Weights of a small GPT-style language model, trained from scratch on English Wikipedia.
Architecture: RMSNorm before each block, rotary positions, no biases in attention or MLP, untied embeddings.
MLP neurons of a small language model. Each row is named by its layer, matrix (up: input weights) and neuron, and shows model dimensions 16-207. Each number is 128 + 24 x the weight over its row's rms, rounded and kept within 0 to 255. Numbers have three digits each.
After each neuron's rows, "fires on" lists the tokens most often at its 100 highest values on Wikipedia text that the model never trained on. A number after a token or word is its count.

L5.up715:118129135114129164139113170111121075152117110083160148122133169146105120110155173149147137127129100144134123121136142144141127140127143145151126153098144118176151114122149117164139127100092102141127095094106135103074119148148123107089160087161116119128126126048159144129165135143147134116165121146128151128092148085121101134139094135087151151118129118145118105092140107130112134111143183117113123141101129125134067093117122108138117087118122105080142131102160128194123114136107150167138144109080137125142139099141126109086163130141130097121147139107168127107090106180193101141
fires on: " Sc" 17, " sc" 10, " US" 9, " is" 8, "S" 6

L5.up68:145140108108174134141128109107068149105162135146092159084134123091134091145156120126095151149141152157113119094115138115131123168156125120121104080168144137115126165132149090165142074123140133137088129097138103149136116124134124168119135113099114170134165135072146144141122136172148116120195140142119130122151127111120154116136131131179121134104124069164135117180114181108113124073150147104150095112134111132160078151114131134135167107134145151154136101099098135146169167118156084157134157092131118117134148130146154130141105128105133143152109131165136110132122097101102132126
fires on: " d" 22, "he" 10, ")" 9, "ium" 7, "ent" 6, " o" 4

L6.up554:119178158136139134146118128147160140144128109110118124120136174109113128112186098145137128085133158117130138161114100101150134147191107174113132125127122119124139144136113155156155097137147147167105077141098116136143113105104090102152156092123137104176131119053162138147149076129080121126164119133144169137115108128121121149100138109127115138137118125087079144119106151146129151158145118147130179116149121111160151150122084136142139138136162119160140135154136095165092152119102078170138127124181140133110131107133135134170177152127091172139097154177140156141125118131117115128
fires on: " (" 34, "-" 30, " includ" 5, ";" 5, "ock" 4

L6.up1517:123163119087124136133120135133158128151141108107145130140111083176108125100112114130184125156128128124148133163145122102134141154114118161146111128169129112112152068122132104146146100110141161153131120106141128156189127119107103144094062127152125154116117138116118134168199149136091143072127134147160122115167104114152087120067139111144104137136141092105093113101092155121131133140136137125137162139122129129149129102090164150152149098116159115097142123161147106147063137159098125179116145149132138132147138124150152168137125103152124106110110171136127149155160161167106126142
fires on: " (" 57, " r" 10, "-" 6

L6.up527:119126115140124075121157111164114131172106113102159132131071103110102135099137148141160139104137160104163105178159103132169148191105137127144145133139089113119142150124193169123115159136200115160123157148137109124111113129120160121138122151127131130156129129105107147131115144138163118141143122161138132117172165159163142098122127133131122126133139127146113141092128122092155092137129134151151134135129113151129143088122114102115142161139150127134182100140104131105104094131163118172104101086124144092184167137174102117136108095133149087091147132134138128116132150136146118108
fires on: "in" 27, "arm" 15, " Bl" 9, "it" 5, " Min" 4, " min" 4

L6.up1172:127125099179139189116146107161165179147162132130124088114108126127113100106103192139135140104123185096151126152155150081132123103175131140149135088123144108141151108086119145140125095093131111118111133109140194104138109118141137120140145142139147128122143120154128141145184118132145130146135129132120127150104119100128111169112080134137134131140112114117103121119145128120131165112079136109129126166134136142150122144147156122091127132124140124130117112160111093110134151092103150071099157182116149122090077128112137108170107172143104121126173169128179133111109150137116135154
fires on: "C" 22, " /" 13, "ct" 12, "O" 7, "^{" 5

L5.up22:124129107113134130109145135077122172102150113121112126136174149118147213096137135115145131143131107179136115142167149128130140151154129097107099113114125093104138136151172135140142125157135135107158107125102202122144074106126139120141160137134141133118092145167141153114142137111147127110124119156144130108076139118129135145123124115100094145106156112097148125127065125151145125094124111147133134140140134097117095112155099117111107108122148130126131159122143129138098135131137110132139116094143133103122081061146125119187133106131136138149140124126139104136106141113117131164
fires on: "ly" 14, " Con" 12, "ber" 11, "g" 11, " con" 8, "b" 5

L6.up180:135144138129155174115094127174119119150150123149140105137111119154133144138076156114076132118160120098108105150112136135144179097141115144171128157083130132114147124100122156101109121136119157104110135081137131145123147154083106099116150132131143144129109143143129146181082136110131142093129115144089142088132101147143153151115129092192100124129155140117104164141094113174137145205116143164122072170122141170107137108110154135067124111122099133114126127160147099107135123128116113119121142158107153130144147143107190075095118140114088114070116079115138125124138114096133119136
fires on: "-" 23, "un" 9, "3" 7, "5" 7, " =" 5

L6.up957:096138119131127088120130147143110147131114074159107124132144128149131136105118147098109137138073189117132135155098087128138140159122079096119163124128151135108128112162099158129169162089164074118168122127111154132114151103093141160168112107112142098139187146142133144086116127150129128124146111122120145132104115173179126134094120127141107096153141126164106163089109105124148158106124147127131150116101174131143109141148118150107112106135130159182159151135113080159118138156183127136110135122160156163163139122131172144167133138158100152114126103158053126096107116191102111116
fires on: " Brit" 21, "ch" 10, "ug" 9, "orn" 6, "r" 5

L5.up1017:114135109143114171137145143104149153140172143167117116093128102142136107108115120135139111132121113127130152119152109127112100123154149104139142185169160106083123123099108116139135177137100104128136100132133083116110105147122127142123119179120119146125145136155143157120167164140147111121141132148124137126120078149137131132098108108161096139149081118163144125118111144143120079178166106129136105130150087155160124088164111122120137103112181121176121120117097113135100153132139103144129135115135154162083151185127115144107119108101105128165175134096118096093118124152103099162
fires on: "l" 22, "u" 20, "t" 11, "r" 8, "c" 4, "h" 4

L6.up1173:148126122143106093161129170129095121142109121139133107082086124143142097099149134109144123107127109086131137166105148100136163140110182129170171130160099112126140121095148162131112142178129115109160121143151080145166124130176153107156123088116137140110100141090159128157139101117134199108140167180115146139167153103071122135128121138131145147149101154136096133109147110091099131131118135135169118132113170117153100142124148165128136106163117135128110118115117077085095137143143164137127111150094143134121130117125141090134118136132097116093120137117104167136151168097113172080
fires on: " G" 42, " g" 20, "r" 6, "g" 5, " Fl" 5, "n" 4

L5.up217:108106166126119154094153185152113117167123149145130132126140159143127122134151185114158125143116117100120121100121127094104090128123154160149175164109143147167134104116087143159119082164171102134116118135133116102115118133132133162151125126084141138144120134099127132137120124157127152122153124111104136091147181115150114103059106164182135157156132092136165146116134131145118123112101115118112131141099114152129119153116162112120160146141113118139144121156188133147148106135147121162107133121136148104109148168096120127119070099147083150134160137106143149136107137190136155108
fires on: "a" 13, " being" 12, "it" 10, "id" 9, "et" 6

L6.up1178:113135129161149147129139118162117118175137140108133129141098134163162108135113143159160092074128135107141131115124122149105148173128129141123127120153142126148128144151106113124136139158112095103172113151148144156107149178085086145141117118097148083102184112108162125136168150127150134097089119121121144139112132122156149149100154098132094132128167081156114163128117125142118142123108128108137154132105153117160107128065167198143103120117107133134120084127114126127169079134123131111148189113131111141169089100142136114146140130145105126111111123122084088121081111137110121098
fires on: "-" 12, " 200" 11, " 199" 11, "4" 9, "il" 7, "2" 6

L6.up760:128144112118194101142116154199152155156131109106132151099144100146162139135128101122125124149130100168100118150104143157128128106131113121115129138124131122132142090154152114119128150115145122118114108171132139145160119109153145065116109141111143183116121080187138097145097167123103126140085119146179129150132111161158137124134140142121125106181180128121125113126114117161107108104146136130126148180157132134140129158109130078146119119167159107160166099132107126088129136136160159154147134150101157101134133174128146117133103157115127108138128133114109159144096114159125133106
fires on: " n" 19, " in" 16, "," 11, " Ind" 7, " comp" 6

L6.up1036:118102146123141096154119121128112118146133098135136122154124089159138084136161138132085163095158101134068119123131099136118179123134128134159156128108140142081111118124131117130123094151106146102121110163122120116143096157134108165151084102156150134141133106118162166121122141173111171129181121114130160150095115112155140090169154168111145130140146130131125119128148136135064135120091095140110164126160146090149123164117093134099137154092117129138111105102170127126129123154140091162119115130139202098150113122152067163140071154144137132165106156157160170107149226141132138136
fires on: ")" 24, " who" 10, "y" 10, "enn" 8, "in" 4

L6.up1423:110153130114164125163124118143132134121146149164168103110121142161160148151132135152111149119121141140135079128142148109136108130138143112130103137129099106122156151138159111115111138141143105125155145122180155097130114136126140123095138090124083095137124130149153143151089124095115138178088104151138124173173169127113122137159162142110138128086125153125161106108129120094109156106140114068140158103108098096066150113126113139127120090095125181111104168133103106144113175124115124098092111108131179204092115171135134084147114120163139089087101111123102140135134109137128151100
fires on: "u" 31, "ri" 9, "te" 5, "le" 5, " of" 5

L6.up1094:185152116108143152125183162089105147135175121135149099154167117165146127159137117149122129116142088133129118137128140135146133146177107117129095122082135104173187138153114121153127136125130094096099166116114134112137073145110119100082134149106119098157135118101126121148138083094096105155163095105134108139103135113093126150173160100087099151126161111103107137122105130142152123131148119106083150115155125101129132165117154160134126092103099097076118110080131113115130163141155107172114105118147097109128132144107141129134147135077131130150087143099168115134097134084105101152
fires on: " w" 17, "en" 9, " of" 9, " 197" 8, " 199" 7, "port" 5

L6.up918:152159102149093107127179112123135095126125125133095157141148091123099142165093138134158098140176097102152147126163144112133097077143103083137143111124111117184152093119116107140185129139147135153143140131108101081109136176162115117147092158164105125127142110138141121109110122131096106171126148109126126136122120095103121154158116119120149071153123126174126098143075175095073135117118163115124136138130126126093116119119130157118116129173134114116112162105115111112143129139136192122154149101145120105146132158116120122108118097114127144122165166130181113133097101123153108124
fires on: " im" 24, "ap" 9, "l" 8, "k" 6, "up" 4, "ic" 4

L5.up931:145128133132141138087119195072101157104062150149140133099127093114119123127162142175144158152144152102087169119112139144092090146116166156117158084139154131120116113143157073156142134142151119156164165144157118110086147125118102110134116072129120169116124104121104096152148117110111139119108145135108107113148109121110104108107146144140119159106095105155161130120157094139121118105118116122133127130147158120140141107109114149162121113141107121141104119053139109145146130155135154093128160153151167125145141159152086135147167108143112110146130159121117169173149145150124094145
fires on: " |" 16, "ict" 14, " than" 10, "l" 6, " /" 6, " 9" 5

L6.up89:127110130138161152168115121190125113145130136139142148133131135093104071167103093100150178125111175146108117116126125128107123131113124160111105135090173133127130145111109144105175146116164127123143161144183112109123149155116145130116109137125157101114123108090126104149120145156157159105095152102136119161110139144145175152159131147136115139158201112139091145116142141110107110112112125110159128112130161134100106105100124124103106124162121095143129113144166076133112123109144094125074173165140125123165161105145061088119167108130154107140144124161131159109149127124143137152
fires on: " S" 16, " of" 14, "ed" 8, "art" 7, "ect" 5, "3" 5

L5.up485:112093071145140092155107141116114167102125167130150123142100172134151160094116150147138140102112130121119122145138127140116162108126124146123143108169154107128118123152081116162114123116145160111119135125152169108165122164112094154129110117146122097195098112114109165145124135140147136129118116117106156134120177137117090132111147117143127098099152151124081129122091110108105120094132104155145117145136056123093152132131105073188122101149139164141159067134198148087133120132151099129126110119118137113126138104109099131134132132074147137153110122145146151141101140159188151140
fires on: " |" 26, "ount" 9, "ar" 8, " 0" 5, "les" 5

L6.up1448:154164127131113143100161095116111137152119127114111120124102114135144100153125127133128144111143130141160126138099064109148133148156190159076135098141154128094133074096135153107097115164123076116120074153131123112155107103131080141129122165106165152131133100118106125100133125116102123119113097112104107151160133124069138130121074137117170149097166108162131138138152132190119133171092097069135114107133164122112105139129120098135103145155117075125120134127138155135076128133170116119180120137094139150147097122136130110145137115087128134109139156140132111131120086134137113155
fires on: " comp" 26, " election" 10, " " 9, "ir" 8, " a" 6, "ur" 5

L6.up1084:148151085105126087125154136129131147122145138140112119108097129121118167163154161100105133152117124097106128149135086116121144150120162126126137114128143102139135092099145164108148137128143103082170156103121137129105127111159129088126152147117085134129142176159094100150127099104143144102120175135121113158109162082149195130134121143123163128093173159135148147141137147111091123123103173129108139149101147116135136117118144119125139134092146141097117057137118106137175132139142129122118101102135126095065152102070118174149102129150110104104110092106124113117117206166104156159
fires on: "et" 15, " Sp" 13, "ud" 10, " rele" 8, "u" 7, " en" 5

L5.up1130:165111116100159179127151113143062130138135150146087089154154139177148137124068155108121094155116145157185153134119127117136113115137102154136123107116120117144155147173092143124189127144098155160104095173109168135148146129111146119099157144134139141148126093102132119153127150093122143109125141103112124097118130122134191135147145168130131116107127159156135134146136124163138119123096113071129106138159138134124139085081123107134131133112152080132106094124119115094074101144115125141094158172124171160106147112149130151152130158078121119119093156138131138177110147109119136124
fires on: "," 51, "s" 11, "s," 9, "on," 4, "ac" 4, " of" 4

L6.up1353:111115101156120139101104139142134123121167111132151133154132143141168108153114183114148118184137117107106116145144140151105131154122163143164145148105157094156168127166139154159129128158152113181087104122142137148129179123128132133141136133111130151096073147136173149146065133110165128095132157131110163088074126094134145168121102111175170117159102071128139145121090168177101132126103160134137136132133166084161136079110149192101102110105109107170104084125113137105158141157094159139137132147149128136139135138122106133140164120099127167143125132143139095147142127118143117103
fires on: "6" 16, "4" 10, "0" 9, "7" 9, "2" 8, "3" 6

L6.up829:130172127125101131136109136126079132124121176161116085125120088134130082174197126138099151128129156124169169142159106164123128150140123186108118146166191154143137123162130116081107138142080105126139103133109121118118135137086105124140171137118135120128124143110154121166132155122133126134129101171129121132126128114102109125095130117134155117158151176104116134132109176155031192101121125166151112126131144128155103121138090156152090139146114115122113116144165103155118103134139120103117149138129168143122128110115168129135158143125142115114095120142124154100137116156136122125
fires on: "'" 18, " (" 17, "-" 9, "ren" 7, "ou" 4

L5.up1471:127096136074131146121126157127157118088120165110110154152144148139147116110149122118153095080141151084119107131134162134122105137132147110142120173118110112126113130128163087134169118153141138144140122137165100140154120144138121159130139163158148105139111129151107132104150122107143152120141147155108114152114111103083095123085090134148103141098127138134179138124101135095136095120146171167129126097134109103129124124127123080166126168162132126125152148119083155154111125119147101123113142172156087105125098138091052070107137101154148151152068119120095147120109142093134134144
fires on: " or" 23, " than" 12, "ia" 7, " and" 4, " f" 4, "ly" 4

L5.up597:123121118085106161125126167086177105141121114162149135104097089147133140127125154130156141141105156135082158131110129165144160121157111156112156122185120147136166135139111152140139116113137146153096087142133095128102104153107163115097132131158139120150170109143122140160211124118079097126166100147116133171141078150127102113096101121125135132137122080107125162135101107143133121122136110152120108138115118138150105151157145150140163157131157105134161112090090123090166098148157091125125101174151137106081151113100134158131174103115139144130148116144092132112102105131153161120
fires on: "in" 29, "-" 16, "an" 12, " un" 8, "os" 4, "im" 4

L5.up323:151143119165141112148127121114111128169122120109159122109125145125131122099114172158135138106138170135127153089115124147149125087139143136137132105124135108126159116133129159109098124177128085140125074186081159159152142113126139099135124065144132096139147109138129094112092147154093174159103127135155099121119149125099144106077159130118165135099113130121144173110145143083160135161117108160104148129107144142141176146132076148163151173104089150145139149110143119119170097086083133090108122143149118096134120160143125164151094127153164101100151108116137136124149138134122075128
fires on: " res" 24, " Res" 10, " loc" 8, " reg" 7, "iv" 5

L5.up332:121147120159097152136136145142133140123112115106139105141169156116097163059134130103149071121133117136178103104087111154104102115163113118142136117133164103152130111129107099132114133114146152123158119111119111055117119124132094141106156114164121114156107077107146109171112117105144150099124106087149102138134100144086124164163093177130151153102133135125122161122159176110094103137116133119148151137155122161121121116155143157143153146125068130134143137120145146161116065117163137154140116131151130105113112145090127154109096094124133100153123173137137143167096164115144144100
fires on: " te" 16, " K" 11, " includ" 8, " us" 8, " man" 6, "n" 5

L5.up104:080117126120102139132155125149136115109118121064154140111133103147124120138118105139132124092172155147140136132109151116128134114123138098136130156113139147166134129120132117137107120133126074094139130150096107155136127135138126173122110110103102135138148134107136144109117126140089166154131089131091115118119182151167136111106137126070115178158183075130160137168126120123097110151134141121142181097115148094118102137141113151127129114176139145141132076135123092189192092142129131120135080146104126149162140163116117152109104136102106143166120158131124149122182086126139107153
fires on: "amed" 21, "am" 9, "ium" 8, "ult" 7, " of" 7, "he" 6

L6.up125:091157144127147144139090125136126135091145124138119160103152114116080131109130147124137120137130120129154178183128156142091130161133134104166148113123125169136150165152113133178134118122122155127139112203097170123136100174069122148129130109118123101116150129122129124124139099138133117105141115141114127115082135113134105155108103093132152168113097127121101128104125110118154096097131126118154139145126066120133170127123157134152121128100117140136114115132099083090160129138105142116143172167139149138125121166124136141133138174099120085136143170114101130141145117136096064169
fires on: " |" 35, ")" 11, " Con" 7, " -" 4, " –" 4, " R" 4

L6.up1234:099123138143078155098182184121089130134135140126111161131117132146092131155123148167129160134139158104106166122107131129057117174142100127123147107119140112123112145179108108150139099136096131159187112148141102140095087138147122182141125126102162167176149128087131100070125127109140126120116083075114111107108092116111130145141125127149111131122131088151153101134136145119131102135093114106142119118131134103127118081125128143174113091092115161172117121109150128166093088129146125125126126124127106156122100156148090122142123114139146146107122094145171137124170127117178140145
fires on: "os" 18, " 3" 10, " 1" 10, "í" 4, "ict" 4, "pt" 4

L5.up358:091099115158170152137097120114158106104162145084156148133109165124154093154129139092135128117164149099120122135130148125146142132177087149139140129122162105133119109169117136150128126111125111128126085155139140114122110122130097157117165118116111147115138094125094086061112116137140156113094071152129072159145148140112114135187127152116131130141137129100149108133103160091154129127120146112126095114107113110177120172189144106113099123155108159112136126133129100129094144105142132099139082128127123121110122155126122115143095151112136111153150129130138143137107104159108129144
fires on: "ct" 24, "C" 14, "P" 10, "te" 9, "O" 6, "ince" 5

L6.up909:137160148131112149178113159157155135114146110085136110173092114145127142107130129189152141133125147117100098150132177141154141182102125143159172135121163122072114132158144106130117144117114126135135176124167097126140111122142160130109104096091101118129153162164121123110130112118098133143104087092174097131127131091128153171134156076141120091132123167124100157111088150177118119130145122136167134137143106115168133098133137130100146128109124112110151144101127137126101090152124143144092097102119107127114109166146136168114119124125123137117135094109145140131111153105111120141
fires on: " dr" 15, "k" 10, "ck" 8, " k" 7, "ut" 6, " rem" 5

L5.up885:135125168120121098103162106080109115100127102126146113124121109078146091103138125100129131115130109095113121069172145152126164154129109108147170095101130121127145138166125106114150118140093131125084100126109100097139106119133175072100125116108121154149117145137137129148131102182077109141116129121113141133119126082107124150090130080127128100123066142170105126145129138156078127112110109146113111116105122132126119135155137098137098069089132108142122125133133103134090168128122131142165185115130097122095132158116127139116156154128108123142117122130102155149112106092193137168
fires on: "t" 19, " not" 8, "ts" 7, "/" 7, "}" 6, "od" 5

L5.up318:120149099149162124114104154112122081113142155099119087124150125129120133120144137125158149125094179113084123117127150124169162126124118109124119087153124135173198116109112116128065094111082100128182117133151101140151114132095120114122136100040085146125139090097138136089128109149091126152070087135109111150111122100097131158091092139120118147103119119141189101102101175135150125104117133148131118115137156118118124114066118117109134157149123109158091128149101134137139149128104141122137142135110135139129140143108112129166145123135133136101128159124097141104168128177139174126
fires on: " F" 18, "urr" 15, "if" 9, "ated" 7, "ed" 6, "or" 4

L5.up1118:140133084111158136123087115121144159131108075125157143186120166109131164157174137127116147140150126127148098129130148119119158101163127114141159110124128128128168173137121094139097108102081112148134155116134173092090134172128082123167109108148108123128123131133129148092147138120093118088108111100151086123153124111146154170131150115136116132108124130123099133127134158087117080130131130151151138125079169122093116131117087140144137121118138108114113124139118112127138138119131121125113108132096141090094128154149114185124140134129149113181120111126076120158159112103154151132
fires on: "ord" 22, "ec" 18, "an" 9, "oll" 7, "x" 6, "enc" 5

L6.up733:105133102079114128128122114111108132115101110139127140141114123168158168154107141106135112110089135132124132116148132114116141157149115138128130174120155099071101102147089085133167108100141109135080115119139124158124118154137101160127120092197109121124133146106120150077135097126122117073134164136153102142122154135145151131118096170151140126152142130138152093107124099124113099146157146126156124110107128121077112139133157121127155154123109109162111160139123169143146109164126129103112116149096130095141113153119087127077129149109155097161120075085157131132132129138111126174
fires on: "x" 31, " released" 13, "an" 6, "eth" 5, "ternational" 4

L6.up113:123126139140133131142127138151148076134106144124160156062123148144127134174136141115131148141139152143124113120135089167140100128182143163129141110164130126130108116141156132082110098085098162099126113113142155131124108110098121104128121088147113137110110095122138146141145129099139152078135135128150109080126157136162119131127098137103170158161058125119130164135137167136122135123119135077162133169126117124118133086082118116168134138167125139138115103133133101154173077068103102099134140148073109107122091131118103114121167128138140114080108127139148132101150097117145138129
fires on: "-" 13, " em" 12, " F" 9, " sc" 8, " f" 5, " Sc" 5

L5.up845:173107130155091112133138112122100084100172120144105180123141136110115134160123135110081095108110107134096121137167136151133157124098117127128091142107138135125115113205140100118155108131101092135135127094155147101126089142124172145146131125138093131105138133111126090127093113105118124133101122117118126117159139096095099117106105143132129108106109122130073137110108121130190131131094148150115138103109026132111132127125092065144135115165088163103127095147151164114100154157136152126123056126151122165132116165118161075126117135156158151104127126103117126150145123134126190132
fires on: "p" 16, "if" 15, "ze" 6, "ra" 6, "t" 6, "st" 5

L5.up48:123122127159118170074108154114100144104123089114158130067119116125142113136105158180096100098145108101120143124117164167125131158169160122131118126096160120131122130120136139096150117105131088136096145069143131128132134112148089162116116080115127147110118172123110125111132137095155120140142116108149133138130167088126149108123126103114139136151138137154117127134108114117173090134132112129073100127112073145149141146139137146111100130111130100135166106130079043086122146146154119127124127085112110163085116172175089139129140122102122130106094124078166108100106141151118151155
fires on: "r" 20, "m" 11, "w" 9, "l" 8, "t" 8, "s" 6

L6.up1381:163136098136141154102086136116139119113107161104114144132117144114120121148152165179125113091107117142093113104123139093144144138132114106149135198122150149144118134100117153163116106206124116146094089107132093142129057151151137145130160073164117108138103114151169107109135147177105079178124109107163129099148134141144133104160139071147143130113122150148119127142116134135142110124110104093128142162159141106127163085098107124143150175148112126147156089170134131133123138156143137159151077075094148157113119096132117096128105108171092161143149151112132158159142144145106143160
fires on: "at" 16, "he" 15, "on" 7, "eb" 7, "b" 5

L5.up62:139108154133187160131167103152111107153142121146158153121141148167089085148088134136118187099170103168117125103147166150130167165110122106147115145127127092192129120130150128114132130112165120124129111141116131126116106152134140124121107122138163122145136131135125157131127131125133119138100137131103127095132113114129130151150111127113116130113144164087112135140112116099118117134126095128146084081129149148119120131136115112153112091129124144124111144084145050177126137151128140142115109163167120103187103140102099147128163123121085154161137135082120141155167136155146108130
fires on: " of" 55, ";" 6, "ward" 6

L5.up862:129138139133107122109134118130113164058124205112113112106107114133125123134106112132112158135127130120142161112129089104103148111117111181113120112110124113116107097152097091122122154125145156132089141179143181143143113140111097123121118129109093130107101148119121154097092161174143124144161128144126085109133141096117119091126191118137142128168106121155090112082101132124105139121125121162123127141131158114144129112122107111090183159095145131083119119097135134115134159145144116093163122112079143130143140157104112165187112132123119107145118131110131102164130136095119158150
fires on: " |" 19, "%" 17, "c" 6, " feat" 5, ";" 5

L5.up1021:140123118113157135128148132140126109224149135148114097151133133116109152119123129094117133177146096136127121088094155105113156138087152098097157147126098129104128107164154097129177106149135123101086193115135150111125121172129132136106122097162163123091115111133144081165141102147148137151090126124112125144157164115133121116143153137118119113133113145126110122178182133137148159109141124145099102101064095122148157092111140154131130124115102146163147082106159108135097145129119076125156187116131130150120165071124146129145104126114115127148105102156114121097114110150134114067
fires on: "at" 20, " (" 14, "al" 7, " (1" 7, "ion" 5, "ay" 4

L5.up881:153120180144128123149158144140118124145153135130083118130167124151155068107127142146115162099071124163149150124123114141103118141109093116148121093153111146101139164128139150123162144136097121143085174149099193138092130109091147140133106153154140177084113148150136129084092143086107126132180122128154164145127112154147101126151122144104086090149110137096187161101113130126150139176127119114136133110112102143141122119108153142140120125148139123128139130151110130118122096113123112117134105186112117093127072158139136118124193135145108098119082182147149170149165123141130101139
fires on: "s" 35, "y" 12, "ment" 6, "it" 5, "s," 4, "0" 4

L5.up1493:127164134150149119116114152127141116152138130089145087137106133109123108153117131142109157161123103091109111150103145119075156163141146148098113130151109125126131159144134150128109096137148160146117144114112138141094146125100104128141125157158183134134110145089144109170158148117154137130149160101104155146131145088086100146137110115101084086135140155147119158113140114130171147111124083108127140144130115132099136137096148055109135161092119132127130088098116123123089139141089067129129137094151101147121107113145148146139092132131155112124165134134123128142121086147136220139
fires on: " to" 42, "\n" 7, "oun" 5, "ly" 4, "b" 4

L5.up187:120138077138134098119117113110135159102110147161130161138143128124107149158141104151121154125137150099160138121193073116160160136134112162160118104099147131111132115123101129139132130119158112117142162121155144133138144153153095114124114122147154100105132078220138142108144168127127097115094101129137071148112143139161140164135150124150149109077125150142112120118168154137093105110092146139104138148157128123123130123138109143148108140153130111128120157143185158042147140124140162126155109127106106156132171126091160142127113114155137140169094138149141108121159147136150099110
fires on: " Ind" 24, "id" 11, " Rep" 8, "%" 5, ".0" 4, " |" 4

L6.up911:139137146133101121154106124162120102104118140110107152121088136156105113145088126161152126123136140144155128140109134138115159107124149154129144157137148135141080137136179131088139131117136127170113145108123133144136137145132176134166146132149109116150180138103151100124137135102130119150141124143143102151140112156176128203112135144099150101115098106153144115162152137111103097160151129123183171144104116094145140129169140153142124121141162101122119139108157143127143110132092099137115090110132123159157136155081144159099129124117079133114138145134113082113114157159150102144
fires on: " ro" 28, "es" 12, " re" 7, "d" 7, " June" 5

L6.up1064:116091197123137108138130151118138123132153130141095167134111153150114123146140147144083089124091066151133103149080145163131081129134123172117169115106136084185138125166118121107173127105127131157148128062142079099121127124168120146093137158097126125103082128180124129119123171162133139087125092136111135120122110134123119143128091108154125104141092152154139118116173105105119105082119115158156118137134145105094121112126110097128139094110157100155135131115135137176114108144158156156111153140090119138129132080122113145130111135150175149164112145129130162162159118140125125111
fires on: " comm" 20, "ar" 13, " Comm" 9, " offic" 6, "al" 5, "8" 5

L5.up556:132170172101108135123127152135147166160152158081154107143133118121116140167120104092127095211116129103165158111116119112156182102124140098121132137165094119113097133152131111130142123151134125143113153086131095120127143096106121149169155145111148148150140156111154117168159106089088125150121104088123121123123135145081138142141153123162160154173158121135089150131075145137103102118119079144143104111114089140107142126130154118125149192137115152168124132126105136146095152112111128149086129130114153185113128129111166109131097147164139108155138153135144121116142142118104139132
fires on: "\n" 16, " to" 13, " as" 9, "ul" 8, " (" 7, " pro" 5

L5.up1375:152114130120143086148138098098117159174096148131120122148088147135108108077088145154142108154166130165113180123090155141124073149127139099132112113119141103160128120127119149173153142116136116139157123134066167131185137157136139136130152133171144110140158155126131103121149204144092129145113178102123177110077125109117133183122175110121124187147109099118177132079116101115131148177138100146101130131101112089139088137121150161119131135151147112151120105120120135168143118118131120184127140133110136144119131109137108150122126129142132133083122153114103180129110140125145124142
fires on: " res" 29, " Res" 8, " system" 8, "ward" 5, " n" 4, "s" 4

L5.up1254:091151104118127074101143112121127135160114106108181117116128092152166086130116118126136165137133117122157163074080081116131132112098138128128121149106144163139088137137086120126126125113112114120150106119167143134128152152113073144125130148181164153122124072085136103114152200126117118134069100096150128154150123112122113148136128133101120115116140142133094095125105137131129135139081136141165121137075134147124075119119131096087155095100084148103170126158165121116137093081112099114145093142098132144144114072152096144128104108103161107123168130144171115108129141097100117126
fires on: "ir" 15, "ur" 13, "os" 8, "o" 6, "us" 5, "ort" 5

L5.up696:104125107123116154100133147121148104114126160149137130092114104145127112162109149147119187135147132155138129131156132166112129166112136107142110137087134096130112151143132176123072143155113115168105114133144121132136085098121111119115111107150146114150094115170107174118139139121130120117101139116084082128157136121143130140101138120127150108174109139124179110136140123119102133197093144102103133150156085117155124136119111148148118134148062115160126112114135134135121117123133130151144086132145091105149104104157116088144124104141138169121097125122090091124142156122126083122
fires on: "d" 26, "b" 8, "otes" 7, "-" 7, "–" 6, "at" 5

L6.up533:131082166133130165123082168098120103138187153119109182106113147129123086115106091108166176128108148147097089116150116137133125167116144142151121085099155111128118100109179145121138141123156127125184123138170143130170136102155120140100127117114157113142119123124107147143136162151137100105114144105150128152109112110094114154113129115127141133069115124099088108153121081101080073087132119142150135127123140135121117170135122115122188086140133092147146158102109097120163113100149134153145092157142096117100129084110126146156159130095134134131147113131106104131166104115150131122
fires on: "ed" 14, "m" 14, "-" 11, " s" 7, "ock" 5

L6.up900:116111122117149063130150107146147117157130150146126171117130158113113112155146147153111140135138121121142153145139131091151159146105171080146163116121114137096162135139117116117170152120157110103143084153153081125121141152110126114111112106125106084117126094161134114125150096060108133110135140152124126149104154132136170158113175112154085184136112149106146149150134119111142147090161166149148117115130081134126133156095120077174150148140172153098166134155095136144129128142130180116132167081135144085117085132123119160130154112103088130121131162131089149129173112117199150099
fires on: "ly" 22, " and" 19, "ong" 9, " or" 7, "ul" 4

L5.up1290:121121118131155122166129117171118125137130133154142108139069164140108141108157148091147140136116107151076113154112147153116123147104181129106085060153085112134150124162111172175119158153137136132132121109158111141163082137126130113155126112146115121134123122135120136107108135138097129178152132142127168108145125129107110133114109124093136135157101121155119118160142144127145131109117117141158148118144122092121172096116130128142126131144122106114086168126101133138166127131112111089139114127155120163155088146140196138083131166121140135131179095097127110133112082175067136141
fires on: "use" 13, "le" 13, "ri" 11, " se" 8, " Se" 5

L6.up484:098168113118156113135118129129183116132127154132146128105102137073141130135103146112108128074121139102113128146125087179132085107134155150155142144121126142127108103122093165119075183150143091155132153148108151134140143101143148146142106116130130152093113119108127124109115127070154152155118126110107123159143142106131107115121152136126142121141142116121139114134148115151109131115091132123101119123164157095139083141160131158155086130182105144146124096131130128126070149084150125134127129140113131091149099117131130158109120173153124093065127068122159112133123107080116142136
fires on: "ter" 14, "n" 13, "g" 9, "r" 9, "om" 6, "ar" 6